From a checkpoint of a small transformer trained on Wikipedia.
Size: 8 layers, width 512, MLP 2048 ReLU, 29.7M parameters.
Training: a variant of Muon for these matrices, 566M tokens, 8640 steps.
MLP neurons of a small language model. Each row is named by its layer, matrix (up: input weights) and neuron, and shows model dimensions 0-127. Each number is 128 + 32 x the weight over its row's rms, rounded and kept within 0 to 255. Numbers have three digits each.
A block is one neuron, or neurons of one layer that tend to fire together. After each block is what it responds to, as a language model described it from the Wikipedia text at the highest values.

L3.up562:096176109167162131140168164098157147121092123196128164141136124160160137172151179098106160165114089154128157152152082163125097102098183103129121193084123186142133136111109117202146120178091126151173236125146149152114165213124202123120096123142102123159134093108142030136120151080110114130099102141124127155141144112116158170110166104177149094114174162140156128175103125097126116101147
L3.up1269:131188091161092137192137111077125154143094157159145146141128157139131150106157124186137143126172119190111208107133076162132160133096098131138057106124121100104124150107099140215120165084117227186157124134103163103140166125157101097084172132140070118134088106167152148118178104103122116112134091177114172100239124164142163154085121082177141131101176152074134131152135133121167115138122
L3.up1380:107112115176113124151150155149185123099148126166105200117147158110106063179063128145122099133128082114108122083111032161142133128143176169120161066074123115158139125124097093199105096153129165118177235112134107101101149131158167153130110114158113164190147136126101196162140149108103120108095098098134171130151186164115094143152114075128136106064107107139130178097134126123136105106094
L3.up1732:146147121135080128127102118087100089150174201162117179132159162075143108104148191159186070151123077134153202150127190128118098066203117085132091099121123162141118160106157167105120094139141154155084182171103147095135121085130115146128135147071130151155148122150143114165097170140086090131109049127193153096094107055108151139157144093182088132132089101121061110113119144068162133079084
Responds to: Section heading start

L3.up246:163144150128187118131143162130155092102146086075148154095146166104125151176163150152195118155127137151177145192132120109150146226140208124071132155155125083157156117148127122130128135144157189117090105165133106117112041130079119165148065136103140168122118101128161092131189161135148130152125178199141115086121089129175154084153116128124071149148130085146135117151092172134191065158161
L3.up736:165123151090169116142131142168152143133180130114129136134129106106128127086121109146128114154131144134160122127058124083110168105139165123157056105157163127102156188069159124099118143127074128165195128141101142105117100106126082090128186145125160153133157116078120137157104120127145095155076125071120127139108124161133087164179094119148098165109149108194090132104156171150132088076136
L3.up955:123140089128178149124106180100173168120151126161103204126125091117091112083146106165125141130149173128166154151116180112134218134107125131127116194211231100064171102135115108073137145114090096115159196127088134160140107071173129147154125166139208117126123132152155144113184059149165105166114219180189115117135120148136117113219167147170072141149136115141106122098147103103157171083176
L3.up1142:142112126180163162131190152146107134127096206176140111192039085144182122144117085112125167086048072097115136095080083143150137170135147149126099133124139182174158151133131155092163088086106162120128137093096110162160151149132140132148086072128153122082170100170127120183102177117144097186086107188152130099106096172144125134184129158116104156173118090146123158146111146125103128160131
Responds to: Markdown table separator dashes

L2.up796:111118166092089170122169115089164099094122188159152101083157092142119155198077124125130101121156099121134154081155130182017106149132135104102153113144144075141074147170185138083167122151130147073091188179162092192163113095154138079163088137124121128071128124170144155072158081145141118143124102114090130056163150128119205072205138165125154124086146130109138127149148170116071169099106
Responds to: Foreign-script pieces; article breaks

L2.up20:127157160136099123155158157130163107117100177144163175112152120116115083096088061089136118160165166125110122153140140092025171095115178145135130143111169114088118114112126095097092145107144157086120090126112139087150118148083055215167143085105182147132137165136160096173172168210142166115121114093126133186116099114109088164149091162189151149134118074098087124147142180153114185082100
Responds to: Same and hyphens

L2.up1516:122131091089120102098094183100106131078166158086121130118092105088119168124085084076137168189139119107119139107192151246132128116111106205124164167098202144204114100129163150165119065141126218120177110132162137137084145127114151113133122135151102138113042144126109102114148068100206105094073103145146155181129126149119146129131123154131137125108065090118150144130170145115124137066167
Responds to: Comma after phrases

L4.up574:147116126084139095178132193140145158126118116095128037123131161081138081103146104197111131099109079161136131094134172169072121142106129034150152141124114074128116092144146095129148101093133123093175165110121100102091084153158135142116087130061089077118121100138104121110121172101091136109084149191160129065145158123108118155116154139162134136159138117127154123082108118144174126157145
L4.up989:096116137101156155134093138139101163185113180102077131120158087128158074080116112130124107043132111097138137143148093123106118146139127151089141130129127160111095158153107121156109148123135169123106177185128141117130138130093155177078096129067226149115091122135076192124150076093118180141205133130154084094128142119118194091118116091138161132152117187175159133169129188137151128165139
L4.up1098:122102145155113082152120185161126076091072179138132095176175151115169086138122107146145096151110108160182088107139044119121096080143179153106124185145118080079121121121157117122129112101139122036079162116141113111129115140123179132100161131119199165147162126119108124125164168104130088123087146117147144139102095118156140093159147072198120160196100183139145063108134148169116127162092
L4.up1224:100128155103157132100120092139127142115127088114146145173156124127132136147150088145159146120058174144086131085106168135078188123120173138143175107085117161170095167143118140177117100116148182096097145096113140106121145121083107082129107101151096114138093156121153124102113067150124158153134153179103064192098096090131066081122134146123063212145103188168118111163136145160119083013102
L4.up1289:135116082131130098140104103089134165141134127140084084147123127119131067154104055087193085163122120084159122123038124160107178131115156118157098143127113103108140112055169136103193196127046141145118108127126104144123115118103157126105092146134240094151194112096193114099117107102139099112107168138126255135132163122162128109082145142093179123131105145137132087150106146088129111067149
L4.up1296:126101109160156150163168119077143097142085104142129116099083154168166168121174131089192140179197120135110181101137072116164174133110121097088105160186126114132107138076088092122089143096121156117080231087166136120164128128094113119121132099139137133114130143140141158123144141091090075117137117169171098127126134148124133130131139151105137137132090140164132110152078110082123127125131
L4.up1438:140150118131125156132110093097135151139139140112068162118174140094108123122137121135112090090079065127159163141144124164091154170108105104120122108105173126109143103146113214156150098141121166205107146184137151092128165063111144154147164121117098119105112126119170209096110164088138118163094103121123116130143111092178117132139084137157119145083110064145096138106106167130161089160139
L4.up1452:087143147109165174103212189100128066119155143189114136131146214190066104075085189189120168105138123147101170132108117159125175199082111144087114090151101130086170096158134123107156164107147151082090111109156160129160111170127120109097092129183096147125103089022132119179106128076141090122105074165162124140165144163090153104142107152134155092109170144163112163097083113197212113087092
L4.up1467:112162098079090113118139117116092167112112154106123118181096101064169122134139130148126127149120193096099176086129116171072080139121075146174080133148174152106124160121162103113137131205125127098143176112218102143123095150077066091171144127112128110077132087173132145181086106167137160146093119153128138086147125105100158075101139135196131117157115133079093131115065159152126082166100
L4.up1517:116155150123142175111111141134147201074134202146127079101163145120137082179161078111189160140125139092121106121145150171144094104177124139108113082127121086179114048132134153164148125118176134124110119131119122186151116122104163137125134147092145094121172149156131090153116147111144125116121111204111177129151161142157109126151096072050096142177146171109162062107199118088115042180129
L4.up1559:131137187116106138095142101073104205139132152091147150155092115111152111129171116083194160168095137101156111119162088117083162093107139118079111158139129122117147082115128168110080155124082206147132132114087154158123089174118116118102125079156137087111126153140134125105193163104155060125166149139176136099176098105178143123120077129177104121163135158128104134143099128122141098069103
L4.up1866:181112100137169100102136109128184108114131159127124159085160140103081145148146111146109109112099134098116140137141088152123177143125133145155116161107123148197089164137102065174168093149145158080110137149155132100149053134175129059150084115156203132117159141143089174125125182121124155083099182130141101119188102149085153147144187084119165100158080076122116092126149092150135129164126
L4.up1880:164121107100096158189074169123121086048135096114079149120158085116103076135122106117126116091069113131147179140103103205169111179181139120124147035145186117167139080152133138162146052157183131137116132147133162146113122076194115178142120145172130097089107122120135114059119122160118113127112146118148114144154116120190134150172121120089090142095144091093123154113105140146137098144078
L4.up1888:057108064171120126162115123129173164149114169148181085177159131108141125117225127153147080176067149206128110132199081163147185114082137133132168125139126152150127113138171110100085101103162135123130151127126095142161146095152129067143095161129169109148126158130122139187096149078077119178138108072066114148120148107153181136154143105074186107085147135139108084084102104161150086094084
L4.up1910:113150093087115162106140099164148079104105165134052117151157130101070084136101066126138117146132099111190154077047114174058192137114137075119145128069127145100124134074087152187144102136025167129126213169141112154151093091082129114147101193140143111081156146108121132080108111147153119097116160095106196099097149136168143126137150160111143151135143106128138163113071177078177113160038
L4.up1947:135160120110126138157153127126146132125110139098130096136126097144157102065153193149119147201150137114077129114109072191138159151109088127135168128133165142169127106191123142095088130091095147128072112184098151100142099121146103171114126117094151166084157085208106109112078138161127141123110143159132164144112113115139143170165152112163112150137087096146108120137121121082074200145132
Responds to: Mid-word non-Latin script pieces

L4.up25:119139170112122141129117093139150121100143149109094144159116150123147118070059124149118152138098130148073105164068104124106162148157125109165141104096180058155132164111142157116107123044112125159124159136155140184175130128104199137115095119110135071131118091157153171097130114144146101127113062121091140132084125101099083119147135157163150155105123144159072112069105103144163094142153
L4.up50:104124170078109090198192100168114125172121127145108103151172105074119114181118150093141175158125106131059123106139155098150138159153137153134129104158111151099086146057129163129124138069151113139151098094146119152098133126136134129093096135127125113142169153102105157133131161105127122164126075123160115123137179182138168141137135148101135135136133120083134109170141149104099143142135
L4.up359:085140103128169080117122184162131138086108179074119184179064133154145154144105154131161134158120101109118116128165120125108167139078081173135151084137106143125132145169134093123119078143107179128107176095093109162186126123142169092108195100146132127084166170060156114137165124168118098163129138153174120104085118133102113141136172094135139134149150162147140119122152095116165091168125
L4.up368:169154151121097115150140112134077095124090143161172160164139201119147146141122168136131151163133071163145082180154065122178047114091129128069129111097101162145130083163114091184108128138117144161113136100159113120114166099125125164118121083154171176164135157131079153101119083134139076149077125111131174076124140103119127131148194136142121128119139115070131159166127163142140125123160
L4.up375:140128178139149073123176134114141080136107102103139198151131105099129155130157131132130096109098142109099108064128147133050097174122079124139193139173142158152132112125157148146181057111096164144130140137179108138146181126084146108139145155154184151098123139131154113161122185129168134122111140173163153050155174099185157155104116192119130147136064102106159087064121138138127104111054
L4.up487:112111173142107125120098099198108117101057179147120145120134158152173142169114122149109143174078147081214120164123118092102092106170192148123238096173175167068122113099150097140079110130104143143153145080105144137106130118088124066080109109157118140132161173116156169081135136098130103142121165116142140126213093171104084159154133127127144099133199129117161129140164098135093113151160
L4.up526:163124156191142102136078122113056185125105107134148101100150113111168127122150127114204136103135174158191101160132106156128149126155114128105131095146150177071103101072102147137141146186130187157139219130135135128110106137058186105141100104161135136122147160145114098130049072208130164113103090119149148181086126123180122161133131081151099102151134144135171073160186136155185152121189
L4.up551:071128119117133079177099118092143136135163116121170106148121145102111084107188104132152095120171110107073164254156104144106146156117145172143163116158125159161111127094091149128117155130110163106165068132193131090125095162158138119107126086151154094202160154074150117156120124086131137116125155138197103132155155135161163148121102129107131160112124123160128142107181159116225161169119
L4.up579:122199128113139110187135077152084112086129150152113124144104119088120108098130114184162147110125156123071131149114102095150098128109163108113103117090184181119173101136149070122064089152112119124072124127113138114143102141127149102098098107125119132139098096153157096146133142127111072120132116161160151109100194182129174184149106129132175103107115092090127069100119112099149124120155
L4.up1187:145082109109166093115114136120108129099123227155117155157108109115144127100123136121148154118216113115161149167133105153125121149126129114099200120114222122139114081167180228127132158120145100107088185089091150091149084143076112055146149133121096110126191092116108182106118109139125119136153117186158111079136124164126116146132115117086093109099104142059172093124144078095191104158097
L4.up1418:157127142149052127201124126154088118125114200150123139106131171052121127106125087124174122171171127153184126093115094119148120143133144098124115108140104082196139105078067120185137130111117110131201123180117120116130148140131133078070172053122117116126122150157160140120137170125121104163078105119172126124101148130124147162077180131149134083144140120187155135078152129170131104145091
L4.up1429:136112116095086100100161156154054092079130142142192126113105167117142117108066109120098135158108086107122137046117096167140187109111099123147108115116159150084111108098119145179114088145136105122182158107155112117138195131114140106136126145108120143112085140125190158145099124111131129103146149148149202152093146081080148112114164158161109132095116127194176162080120102143139151144050
L4.up1629:131136180144106082147103164142133147035152133109117087148166113121131142101095192143115174081101089148097120083127127116037140159129150146161105146109137089089117103106160125188121143130148102105148147132145125120103099115129131150039149122164087116122144125153086072176202076144132152142201134163141105071101161152108112080156167140116084124112127132089162153113126123107115122211116
L4.up1854:124123081128068121149131088099083112103111192074119135189117137115109166095178142103069110121086111127140175115158057136132160121115123144181122151205134126122129151094099132096153118120056125147145134112132119148111157129138173159110200116120131167123146094097152119110110114094177135100158174125128131137084133109178153128110126183128142136162148082097172125135159093127090112179123
L4.up1872:147149146167077119153179142124063129194097120071073178117132111051127130109110057110132106079150088127123133096154148160118167156096137097194168192188130133137110128081203166153108145112182189122146150090124170123162131164078131133144132106169110085115136131160107156082115107098165149149179186108190122095119126135101119132174107092070137154121130096146132145122128108179120157133166
L4.up1945:111090161157081035177128112138176101185179139127135162112086102136088141109058114129124132117097164086128105163171111103147132156105147098106131119172151089087120121104153082093130129107105175135113141130128220123127108103158122119112120071154163141109137136094201090101103056183127159100144188177102180120140114132152076140160103128115130122157163117103094072053169096118179126083101
Responds to: Season-span years, heading markers

L3.up135:165156125118113126101151071064149159145155135110142079116112158111098128151168126145121142146079120077102148139125110141110126111096157176118117125113143085153175113148138144194093111144139143148170134163146164129143142166203089139136179118122128164073124194131057192051151178111144097122118151111129184155178114103144182120153114116149099146107130177130135116082117155079128057129094
L3.up176:125112146116136133071111159139112215101084129135092073152137163118160105127116129127141077087123137131124156148188137190104130160146146116108141078123106088112136106129118087048135148161091155124093174075130107147135119187114136129106166057127157171118078161110170176123223103100168143133154152137145122141106130153126088127139131106116104123169166178145161194075127120109089101036113
L3.up674:203131122126093169116143153115091097150148130072133106127143153090173131190094116140166162131105095139129131096148051204119076177089180191115135089122123078098172144138079107142145148153155181072108135179137172099146176164145149133149117176184140115110154188054172096110180114136086108067099111152104129116133099151147110144145121130137121120109121099114142144135068162145134132128086
L3.up1518:171113092167135161087145059086173086173122115169141115159144156118088117139173151144176028153139099074127161146145123124118127126093171168089169096123106160120148109137133093131135153133130214153134165147102159118110106119124147086103099176106115141116081133098119130159111157119134101112108158177118106156126158096134156156143152163142125106121175149128201168133104116162111110087132
Responds to: Word and heading endings

L4.up125:143093144123114111087126109089146142160114130174156068105165169138136100137094107120099103102145136081109157104118138193051168099054134218113162094157085100130191121131141189085098103139072172144147163067148145095124143073184119116075094078123121140067112193134129147061135195121125117140122130118107114150116078139159081171095079097171183108128136142078135144062096141133119092110127
L4.up183:146121100122156158143151178108057137187107093190094175082146144124144093133126097168147135128138093122106106114226176107090217184144123131093113147160147123099065096089143156166181120088144135097090131175105174112142120122156150125162161145142120122089131135080057109111139103127124138122114140088181145084106129125087138116095102150117093121140102089070148162135134142154163054105148
L4.up335:144148215096165168137083104119137125128170134135121127148124138098195160134103101128083119164117170104126068128153096190169122109115129122100130134169131122072095106078147123159080127106123166111103205119091093111172206123147103109141137149127090105131144143122123095159156123129098153174128129152148095121092084121081139092100150116153106156091127039109152144113102082178102141115111
L4.up750:089144108115146150096130144173120096098127058119137160120111110052094098079092181155118196112120133105131125127122099155160128136063147111087158116158186114142114129110156151205112093083108150139149111090137118112144132134116096064142125157134119134161157150158113136126086115168102092096075152116097090131144146166118127134092114133115158114069140108139124121075122168101142084146176
L4.up803:161110111173053139140137172093118159155178175100134199065134165105120123133132164227171102110180088153133114144130099160182172105102102165128085126125154077131059131065205151138139121126157141121152222111154149134152125100108161127117121114107151076134127105132096120122190218090129097098133133130114137162157106111119176129125198140155136126154099089125152144151110142142129089107145
L4.up819:146119084105083117077085107088147032165103126098089171117125144066091112100117116255123180086174062093120144163170136127108130089135073074135161122211128151149150099089133117122068134104112088129179137125100209127163100120144120144121147124123122132133126143144154186126124109148090141126101112148145114135198124093109117148098110124133054080135105097087127127170125155150097130122126
L4.up884:124108109114089152132086082134145159115161158180129139087156149149116110120141124174122116177154180121100156133124102182160131123204089193054108094134127158098166131132144145106100142194192151167211148133158128166095104132087165140148173122135128158153037123157103153119098125112101144108124132112116097092142150143144114115118128113130071144161118127112073142128088139159108138092169
L4.up1092:098097162108087119133156116121210079099150106166163117193100072088192122101151136048161059165116137108110104182140061211100139167142153093149119106214129181131170115095098050135117160138140127093100156158133087093112054133145142066047123055176082154113161151133162093124117156118150108137118128112153140119153068064177165140126094116158158088073130096183067172123131153108170127177087
L4.up1303:101114112085000156169087127151180098163121126092097102116120074094107113076096079096093160082107132109087127155125120159102173114109154194105119095138188146098159110095095079153114075091189114151207151119100156116145140186130161085072120117142112190061097102137126102138181156157183145176167063124152132084128105122114161186100125126114174168123081098150132136030089110142093116165161
L4.up1343:144130143116107169099149094118078121128143139155134136143066101135171100129120102187117045110186161134083141110189100175070077151126158159134183129109118126117071167155133116126103132100178116100170135102116066170033119140114123166146092121135114153109106067149110152125072143129148161143113105091133153144063150145141119130114141160190107164116096109163129136048126124069153168084122
L4.up1562:163172148131054132135111111168128138168124120129133075143115120141122142149097104175092166114131155092075116204086126182084118173129119089125101197201152084124094114048138119149112118134161092137165089143111115094104161141145145122107111115106136168133148181145157086141151197144162122071159157118097173106122115178098160140189120095104103144103094088148171065130118158149168131151118
L4.up1574:131172159114106058110043208087122124146119094173153102151153105115110151169088114123163148114174165082132122091114112134125105113092217157123148105151136103111166113121170079130113134121124110120133131103129186157118167218129213124105126137103191112099111056116146105068094172136146122035107092101221121190081075154138106139134059142119139117140079156140122149154177145103128156068151
L4.up1701:157129144131080159192108132126103120168132131096081150198124146133088121084116135094178130129109101128114057103104099090104134104123154134120120178137092146131174138151139172143121090081137134097149165141175128147071164101084057097126129136133152080109086095158110153152189154100150157106121111119104112148104087163138127188086144149161120143157086113100095166117161048101142113098104
L4.up1707:130089120138102120103093023079128078103156151134077111124138095101148159174089096108141171145157131155177126142179123149143171102120114132116172128080146114165107140124163161115135082165114166061104131181105141083146133099169138132108146117126216103101154169156087089170178128109088130134131149092117162140137148149130122152132125152106128090107155122087165138106126114150170143146118
L4.up1731:114124126100168132160103152190127104087132153121116159130146098160171101118118119181128157092087104137099168114116134145117135153145072075187179151123136091103184142112152084138128104132147131075164132104151111130129144108132127168089130104108103072146094162118123182089174115108104115058135140096162138145112125153142156174127125136092112076084130078183174130059114115100132110129174
L4.up1867:114081134190118130153093140185173154113186160130130150079085089164082108117160125106144059153172083156093056147141154118156136179139119159115110099102148139123089122139115165111074143120137118145149121093138155150189186142163128118142094139060130146054101117112141147131139165111131133108076128111111138123140096102130168081131081147148109075180101064084143159088168138117102108084179
Responds to: Connector after complete phrase

L4.up4:138179092126164075139173165112100127122094141158122066178133156145096083127120180134133140150145155145133143132124120135114166118118168081145093174125193103117136192123137088150122113135088152115094109162152089116124082158093147160116102065166108179104107113123157143158141139067134119100129170158126129113105111179116096102086170114165128123145074129150120181169125089181152111132141
L4.up186:128188111077188152124064151139036177093140160109102150158199132168106112132068227139093084111157141123144148129160134112108097149114191096147125213119118104082078111113123139139107149116116106134121132161130153108075107100150094146110163131124103138167134160096095170137137143117180147143062141104135066149179151145114078134136101146120098131118135057234082125132137129103119139117211
L4.up311:107127144174142146145142133104138197089132181155158168130149119141150128107073128120096086130169102087104152135106137132125197133106160119175171110144170138096187143142118059085191083172150127107135138106119114115136114161107097122105088162162181134139126141093109162166096143123116132153151134116128124099118090076090121151141159150100179178182254126117086151160112140112123146065121
L4.up680:130133152055126120197125137143115154083095113123101125167134141138106171073122136115161160112159093156060165147097154169128143118118111126133138135119089170148189176101107117075122118121119130152165110139095130096123129114118075134118121131145191091130161132109191103102140090091117139073119090174133166119141174157120129168153105089173134179140197122115148181054119135094228127131109
L4.up714:132105115132164166131106127102149153158113182145125123160130171082116138128157124125141110172138131131080133179142077137078132117131145049137085124187163099161085106117134152081132139114162160165135112148138159174101110122187126114129113137179143090164164108063131136173078101136158124071121084191098062122128129182168147112145037128080123180138124177121136135139146091073139129138091
L4.up766:152111132102145109185144125145087158092125166074131120167158133096089103115143100109162077092114078120114186085148085123156110142124148115123126134157138132110145128129092154138090189079111133132106153093082120138140129118194106142098133133048141110198123110152133065079111111118150122133101089074139064135107081145049121146103096112118151123117120080151151162182134093198159083142103
L4.up974:134065130090126140100117156143121160122071128170078130096131154131189188106103174141154116093124171113047119121127121161155044124075135106144159125190150190157165168127117155174148146141094117143125079144202123134096126153088109156111082166124121197112116155146130201127142117110099069116084116184107098126151097112130121097096129059118133156111180111120068120099133145099134084127143
L4.up990:161096167152148138065066087109118136057086123161085180105075102159152149108113118201210251093103145153144196125094146165157102128134092112178073127155159074137140129170124129133100158136091130106160116140157103137157086106135127139124104089146117117149074066129167113115139129104176147109134109095149109082133121155157111138070086142086110114094156119208132126132154098125114156124132
L4.up1514:135082120129102147136096130111141141115147147081138091088173109183081131179144114115121129140117168113177064103177170152082106124070172164093100140131091115135120150134150131122118131098166099100124074146129136131159135106171200141081114132115169074037105205088119119163121250165098081152118155113110069184124157138158145089090060126079155090106197141156103132032109096107092151168095
L4.up1543:182108122147134098108065192087127081139079206091117132060106120174092146136127103133120200134101169149085102089121120127140208127118149125133123210107135126121138136172152090081125116135085123165103097133158132094120088097130141121083118117082154138046119081063102111176141089101146161079115134053139131107068135119092102164086126125110179151132160117141186105102140146070115138153127
L4.up1615:130158150171161131123037104076134092152090144188132167136137115107150137144020120135145118132088141063134069090170105121103135116146172149052176130154115108106172176083128139171111122090061148117134101115111094114111120149179146115084183162116144093134168158081080177154191093172153124184136092110079164144122120093165127127175111175139117144133087134112095144109120131150133155149130
L4.up1674:146116169089113130164169161093127130096115134168086161142171157159150175092157174108177137145150164194153151136090130102130146145178141113100146125175160239159130101149133134120136098131112169132111115136097153111143140127136055177146101102198113156108124161082139149150129102160123102105126147095111101139121143073110094112130150097120087114122138146169138147154080153133059091130124
L4.up1742:147088140095071121157138143109101104060137045128136109119117108132124112110061148080133122130154149113119118115151076173137085123061062137050114163166119075139149126118097151167137099139125119031125117145140150133109135112133167055136097087124076110093109107159091157152169120108127173114132092089153104133139118126088125199131142123170203109107132133082125189162145177118161103056121
L4.up1908:179127133128093155183119172161145114128175160102106132141156111074105124077150105122102136239115132126092117125117143150080126118155092102152127110109161091123105146132120135157117144121085140096163104118156133215147167098171210143137133192141140133152170092151103137016128134123162148093057138136145128187136091110147095116096154095107173130181121082150119089145108116085125134153140
L4.up1925:136121111147143108175103152109179137088103194163125078145116146132122166097160133160180197132066107008101118131121078189088157121116132126100166118107103169140120117161163118072135133037167152158172115189118088100097137120177103114115179153179060127118110084156110182175099079130094118081084157107144084122111138174071121154110163126119064129150155117176125125175173136126134080103088
L4.up1965:156062128114100164108109131128113151168123143196114102117110124159130157142149146138091177146070159108056154087148138098112083105112134107102127154122124075107110091132115151116104071089175168088105173107125157102144123120127102109112135081127147167092164166176144194169115143124120119061154106123175175135169180177123076162132118118090139127109136111108074115097161127145149113140073
Responds to: Table separator dashes

L2.up1995:165077109142168127130115116133092111125109110066129186120087157135115138136084227156158170133133084128057139168124096169152115133074135128100096118168075128095176131121068104214160081121156148114154179111172123125127180070171150095124108130125072120168169085047112050164090088111121175130128143151191138071166152131147186183129159123136119159095123133111118127111058099149131119104068
Responds to: Section heading start

L3.up82:193132122119113127182112112139144167100170190132199104191121119092133114126134135164096122129118130146171084179103142212137105099157101121081099118137154084120126098131120094128113122162058128096150087175150221143048081153168130074065127093114124143153110131157082104109125133119151110129098170078148090117153102126106216139141069083131153178171083088140126144172117141102161125136116
L3.up876:103143099103052152132084102114148121147044084092207149163128152098131123158087142156094131129168165152128119101133134176155078122115156149065090121142128133115157134094187097173121119142113072084121119155084116118118166097091155075108140078138110112115068164161157124102103138103109147086105109089115154114149130130061162119152153142067142071122105065137110098111100171118125146140125
L3.up1276:141093150151080067150085114114116188141113158109166168068111089119175097094119097152134127138125141118131114136135130195145150135116119124076158112149146174120133141091090121162126125134151073059149115151175131105059136161153120066104091132166132183145113096148162143118158131134180122125118133101146147133153063142108148099096115105179123097114099072130094099112172133108146122074164
L3.up1411:169102142119121151077143138109162076133131112038148101141104111144146118141100187053125222120049110142122085173102127134159147144122119182087116147140085180148149157121109104201134187105160118145155128159150126140071181069173108032041087111116142177131110134077125078103165071088154155151075156120140143092135118116134154154132105121112089092065100082162112086132156139127134104160138
Responds to: Clause-ending comma